MLP neurons of a small language model. Each row is named by its layer, matrix (up: input weights) and neuron, and shows model dimensions 48-239. Each number is 500 + 25 x the weight over its row's rms, rounded and kept within 0 to 999. Numbers have three digits each.
After each neuron's rows, "fires in" lists the words (lower case) most often at its 100 highest values on Wikipedia text that the model never trained on; "fires on" lists the tokens most often at its 100 highest values on Wikipedia text that the model never trained on.

L2.up1038:441477478470506468496499524497543490500496505510524514502545499503532473518478501550478459535491488476511571502474498481485496516532491520527478497491506519487518475451514495480525520488494504470491502494488484493468505468489491446478504493475492515513503466474542514498528477524520459508512454553485536518513516513500550478450521495513491509479533516472491473479505501494497500496491531523505486453525524538482519465472522512513504518495465514544502544464484501503507537524518501532530568506484498440478519531462466508506517489530456505513518522531497560475512515450506476497
fires in: "or", "than", "as", "called"
fires on: " or", " than", " as", " called"

L2.up69:484489492494520531515498458512480502537540527503462516487527493517462470474501488477525546485472520551481475483520511513503522508510471570494483444515527507497511468482536493511492485512495494469515543487507448483510547489549531455519510498538473556491501469492543488489537442502519530474506551481489492499501492530482465498503505505482474485517482481473507506494508482514458499499475482492514506548473471499485473496542505490493505499528518477555507511519496509508527520526506527483486492465486507496536474507490485500454495542482498485518490477525524513511525516513505467454
fires in: "which", "only", "as", "mainly", "whom", "also"
fires on: " which", " only", " as", " mainly", " whom", " also"

L2.up551:500535496550506512487489504492519481481518492532495492493482477552480515515426498539474492492475493508470484459503512489505501515494474503495502472497507504497435553491503476474506479512481533463520491474518499471527545475501478478545507469531492565533469528491523489508485445509515534471478476500508503489518528519472493541513468495485482543499530464512520503494509505521496456522497503476487465468463533525509495495530538496472450495494481445539475502512513482493475492516495486502477496477512505510477456545500518478464523513489467473516508539475534505507476484465480513500
fires in: "of", "by", "before", "the", "japanese", "after"
fires on: " of", " by", " before", " the", " Japanese", " after"

L5.up770:525528520527507494492530513458507487501503541534499517488477478512482471488493484505472517459497523482481491490534469531488541535519497478488523495542536518464482452507493454503446486487502503489466452462490474480528524453518526470455556534509528524500478505515519489480456513503544517447524531448540511505497509480519449495513474486515488520484515511562511522511520477521460499523500511514505474476481531514527515524560508520511543518510501449510467514500493514493510528496487469485455455510522492548438451447498527493480480507457513481497524503484497493533535474435484486492
fires in: "at", "of", "from", "on", "by", "to"
fires on: " at", " of", " from", " on", " by", " to"

L5.up653:529498505492509506489514469524486540507522478479519476542506494507500508517467506516469511549487541511483518476460505498522512535500446470510525492509524486479462541477497522497432514517494533496482512452485549501479507449509510500476459495489521532501510478508528473497511483504484456495526494487521501508502492480491503509533442495516479509498485549498511466522501504469496491509514477513513494513516466520533493490506514506501474560528506497564547488497497508467492532524565484496486464502475475518491514500509500465523499495487466544514530533448498489579505470482500527503
fires in: "to", "about", "by", "of", "into", "on"
fires on: " to", " about", " by", " of", " into", " on"

L2.up1026:533499479478509522453502466514491503477511495491507496507499494466472473522515495519434495439480511538508482471525486521521540537541465503518506456532516506506473539457526514500458475483466478490534476467505504474495517464532519486511478468533473540451506462496518476518554452512541525491524513490468474505534485472505491494481493467489514524475501546486504525505516474473522507533487514525492449546489492521459466488489482500482508526479493487551529493506493502533516520501529521474525515509510491536508504521494492490457517492495516524506493515509492495511526506494506548460
fires in: "which", "whom", "what"
fires on: " which", " whom", " what"

L10.up932:485512485523473538501503515486505508504509509461496473477535480475459516508552519524484531541472495484512492549497507508469501524522512510491462469468517535501485507452457475547464467460465538516460490482505515526472535476524510511502506521495526508505504504490482474485521529531477518532471479531536506520529500515482479496482526459480460488536519453526497507502515486479499487503478521465466455499470468481523510477497492503532540533483434513483502501475488513516487475487504533524521540493498476501486475484411541511512498497488512553490477496485490522509493532507471475495
fires in: "to", "the", "into", "in"
fires on: " to", " the", " into", " in"

L2.up913:540467518486514525508478497473427520483506498503512491507484466540470498526466489529499475483536533492490512518460446505503477487474513487496510450513573493491507551516501478503461550476509558500540454509512504521504485483492493497526501535511513529489505541505501491524481477512495470527483484450458496510541508527485503517510466488497482504524511536509489474488534464500501472501474476551535452479489471486478477499538539534439494523491561465491515470494495501483495470478546520513516474499505453507507509539503544515496494511490439503492504517499554501516521501517470507490
fires in: "of", "after", "to", "per", "during", "madrassas"
fires on: " of", " after", " per", " to", " during"

L10.up637:466481505507515519528495501495482495500544511508502457504527461507489468475463494487488518511490493468490524495484442499529524517485479559528445473453509494511468482490488506504511490510523500522487514469488509488493525503545525427450491516476477485481497497497519467485496485498533491509494497509494499498531525542518516507471495472493524499486499483497487509495515480496461495451520486483509499566448503543522480529510501462510544456496477474514494493488513494460493529471498473519478490501471494509543486492497521485483516504491506471466537466497493509481514475455530440470
fires in: "this", "is", "are", "located", "also", "as"
fires on: " This", " is", " are", " located", " also", " as"

L5.up738:525487498544502537454476500425519497454501492490475459479491486495480524480457488530471493504499495489528510494486532499535538536507486493546506482463480510507464550489532511487481500465501519455483531466482507469515494469494561510510512496502487482474515519497516492496502510508515527471496506497481524497505519532521476491521501494496506540501508450513479480518469481477471507503477497482524499490499497479475504508495517497498509543472480450535489551504493517469511479557498512486459537512500464493477499495460513478491477499469508476517505482508492497462467450503473540521
fires in: "of", "or", "to", "for", "in"
fires on: " of", " or", " for", " to", " Ver", " in"

L10.up955:490467523499524490488520524493486546505485532493498439492520454498532474463471482496498526487515462489487487463509498473478486504510481512467459501510478496511471541459505486475515510476504506500504493484480509474491465481503491523480461533520544534475484529474489439492483517527482491497462508489487506495501535488469513519489523485504478491501488442505538515468522493452476469490491480524477502501456478486484518499475472477481508537506439472487485492439503511494527473504509513521520468532498493509519493518526544508517489487486482496439480487471521525459507510525540501479
fires in: "of", "the", "for", "des", "by"
fires on: " of", " the", " for", " des", " by"

L2.up935:495469488499519490496557509486502522527550559527476496489513499519482474531492500476499518485448529487467540480517460495451482502549497517500467471470471534472497514518545465488472495539497498519492541548456483519505494480528523450513509527501528546476504563486548490539468489503502536446478538483493454512531545488502521494479520504482536528489510507494509490516496467515507499524441472551485502539493466511544521467474499497487492487516522497480501495496499480488502507479550464534492480500486458458515528503509516513466511489504494503506515513467520519499504514481509449502
fires in: "made", "because", "become", "became", "make", "making"
fires on: " made", " become", " became", " Because", " because"

L2.up71:540486509503485486500470490499525489555511483530491533495530496513470475490482498507523488503477484521518501476516518501442486517531512522526532450518527470499453496475500470511430514486493523516520472471517460487497514506553490442464514502526479523497497491460540545535517517501507461502484559509479476506487471513507499494490511500453490511469517484472529481521482486477450531458459505576478477533477482505474508493445479471489529496486492508520472506482496509542535545526477482489548456457491493538522501485512526511453485463501486490507522469540522505487496520480533472494
fires in: "to", "also", "then", "with", "as", "and"
fires on: " to", " also", " then", " with", " as", " and"

L2.up804:529516516524483524487533442507462495537520499481468489476480476502482441466472514504492519487529493529494489515484483486483508499445505509497521464537554514502474510506495480508495542520451504478491503488516523460446550502536470491529539520516492481459472525474474478497494486503496506476503460487465479515546495513459512482497471525473484526469502468461482510479511488529463468526516496508490453468516461517472454558492475562476490513469510448506493480510500487490472513503505491499522450458498471529474480513506530521442486506523488501513518485508535464511470479484477484466
fires in: "of", "four", "three", "to", "before"
fires on: " of", "5", " three", " four", " to", " before"

L8.up340:502494499540524466465514484499484522522496504483502421530506486492482524461477480545503522531474516439482483469498520492484497495516486495498498478495520523507479492479493470518504504500496531468498549483552513532484503461507505508437472505503505507497485495480477451469500512501508531480488501546505543504527569549496459482527511500533473484510490456482532513493513485483462493472458517533476493512490485526542509496531507478530515503520499422499478455520493515518507480480550496511479508518539465531522473501490523497496489469403472483494501495531493512528500511506507481502
fires in: "in", "on", "to", "for", "under", "by"
fires on: " on", " in", " to", " for", " under", " by"

L10.up137:513510524547500513503508508495508499448539510482487484478509467482502472495487522522502493522489477482503521512521466467486506542505521521525503472510535467520487525497473510498456552477498538500511512477448495498525521466495550518534523492503498530468513487472506474472488482524455495508435516501502490519525483523431497481509524498467505484511463498464468487520485472459521531518492498504505509480487485493474479484501527507471534504469499495500511491520506502493488481496503560491531504504506449471487490470518546512487525499461460529489506510476491494483504500474522472471
fires in: "of", "the", "major", "to", "only"
fires on: " of", " the", " to", " only"

L11.up282:492490510535517495497525536480515527465531505512478461515484496522502472500508482578516509504513513488500448487506542529532507506477455506505501445501498495489500496481499474520421457472490523486497528452506537526479477526530502491532500490456488515513523508524488465521487496503495515458505540528478488511473517504508495482509480452488497534468490525514543514466497492531448481525490495524471455492497481552518518521477498506522508507491456464508473536484488519490531468466544495530471461517515489528478525499435500516507493448434478487495538524489474473546524515493484496499
fires in: "at", "the", "his", "s", "my", "under"
fires on: " at", " the", " his", " At", "'s", " My"

L8.up132:483524499538522477482441496472473455507543487468481507518486486492504514498483497517488501518458502508478467473530469470514533505530490554543478481494495516488496529493501482474477496485503507500497502460517501502525503458541515464451504485514499511490516494469473488505524453520474479503500513533531441506530487545516518491474503478432469531515432496493488539529506523490473505509538501518487492503495489487537487536502488517517525519471527489560519525514488509500517516480485531542488489456494529495533462553450542476523510450466500474489504477535436529524552503527463500451
fires in: "later", "then", "and", "soon", "that", "subsequently"
fires on: " later", " then", " and", " Later", " soon"

L10.up784:512521513536534472487469475511471519479540474503490471513495471492488468471488507503527522505491507499551502541522470512498475482518511528466500501457496510490480548510487454491517490517539472484514542531471490486524470479510545485500537533494546491472489495452515486473511511502509487459520554523484469515506480537497485501504528501506500537504492475445508522516528488495463489514484467521479491533496466489534481506464484507478489472468468506481506519530493528503488519458505479519540504490497464515500480493490444525486479443503489456499575493508478564489515510494494513459
fires in: "then", "moved", "later", "born", "back"
fires on: " then", " moved", " d", " later", " born"

L10.up772:510530515540493475475531516511453491521497487512508468504488502496438510529501473519484512531495529556469520498521503467490511572486518496483485502503490532490464505472511477501483491504488555491475498441556480512516517467549535464476524502533514488474491498456474495508545493512544488491516497509514519499472505544469541489542501479505511480490521462498478505515491486520498492496502480488467481505484488469504517524499516487497536520476494518509484488508486521503501531460480501540509482464479428548527518486456500504486500501414511496506513502507507507551466515488518501501
fires in: "of", "during", "in", "that", "which", "to"
fires on: " of", " in", " during", " that", " which", " to"

L2.up905:533524498521481508519503509459527491507537509473511496470487459524512527485497510520504480495477490520445532525487489494489510500499504521475491490529528485496453538528539473488504506532481496487549460519501474470520532479522504471479497500481529518548462513533481481474505490507480489496509486499467478498460524544481495518503495505497506510476446489470496525520520529516441502490513537502495496461520534491540471503517529504494476518494509492481497493515495508488496459457502561560487514489495473501473471517541545510502499520501489481525521481501510487511493456507453460488
fires in: "until", "december", "after", "before", "june", "november"
fires on: " until", " December", " after", " before", " June", " November"

L2.up1045:529475503549522500489466493483503520517486495521560466497560502486514456513461494505522464500487498495460495499491513500473496516512473528476481509466503517488490474448480492530506554490472536496477468444515476502512449542468512489478498485517500491511503476475528478513507506508530456522456480524507478504491457544495495518500546506514506485484539496494544474518571458497478488476512514575461490516500496526523523480463529529510511511476510476533498532420486530518526530515537490545518513515464497454537504548508483446495482487479457501525525494487512543490465484474501479506
fires in: "used", "called", "as", "using", "is", "known"
fires on: " used", " called", " as", " using", " is", " known"

L5.up1131:493526533518522524472514491494478496500531480538489516483535485484506495485525484499512532467508510522519501470514513504489497486492511539555478497530496513470492478480521509500478454468466488443467528472486445444494552475511530524501509479521512532520474523496503458500521506500512462487487505468540521500496510505522480480505492510486530539509492473450458498521502516457494503516465449515532492509453519493514471546543514485502518508526509438496500540489501470490500510530503483499494536452495481510517480516532528496526522487445501499443490511506468479552470515477519500476
fires in: "of", "degree", "as", "only", "that"
fires on: " of", " degree", " as", " only", " that"

L11.up464:503497496505517543496495506493489517489497540532481453540504446500510487488478493561494488498497533514492456489488514547516531507539491485544491475477480508515474523497491488516490522493521508463500492477458487472505486525536534477458508495495542520487495559575492461497499512534520544453493506491459479475537531506481432509517479485479507525459504512514543480481544482520491464507474505511501510470482501484520491507526536481467514496506533498561468517475503519506484467480499483506488466495538463478486480498486526496500476491445510465498503485515503460476521487480478518519
fires in: "at", "of", "for", "by", "attended", "the"
fires on: " at", " of", " for", " by", " attended", " the"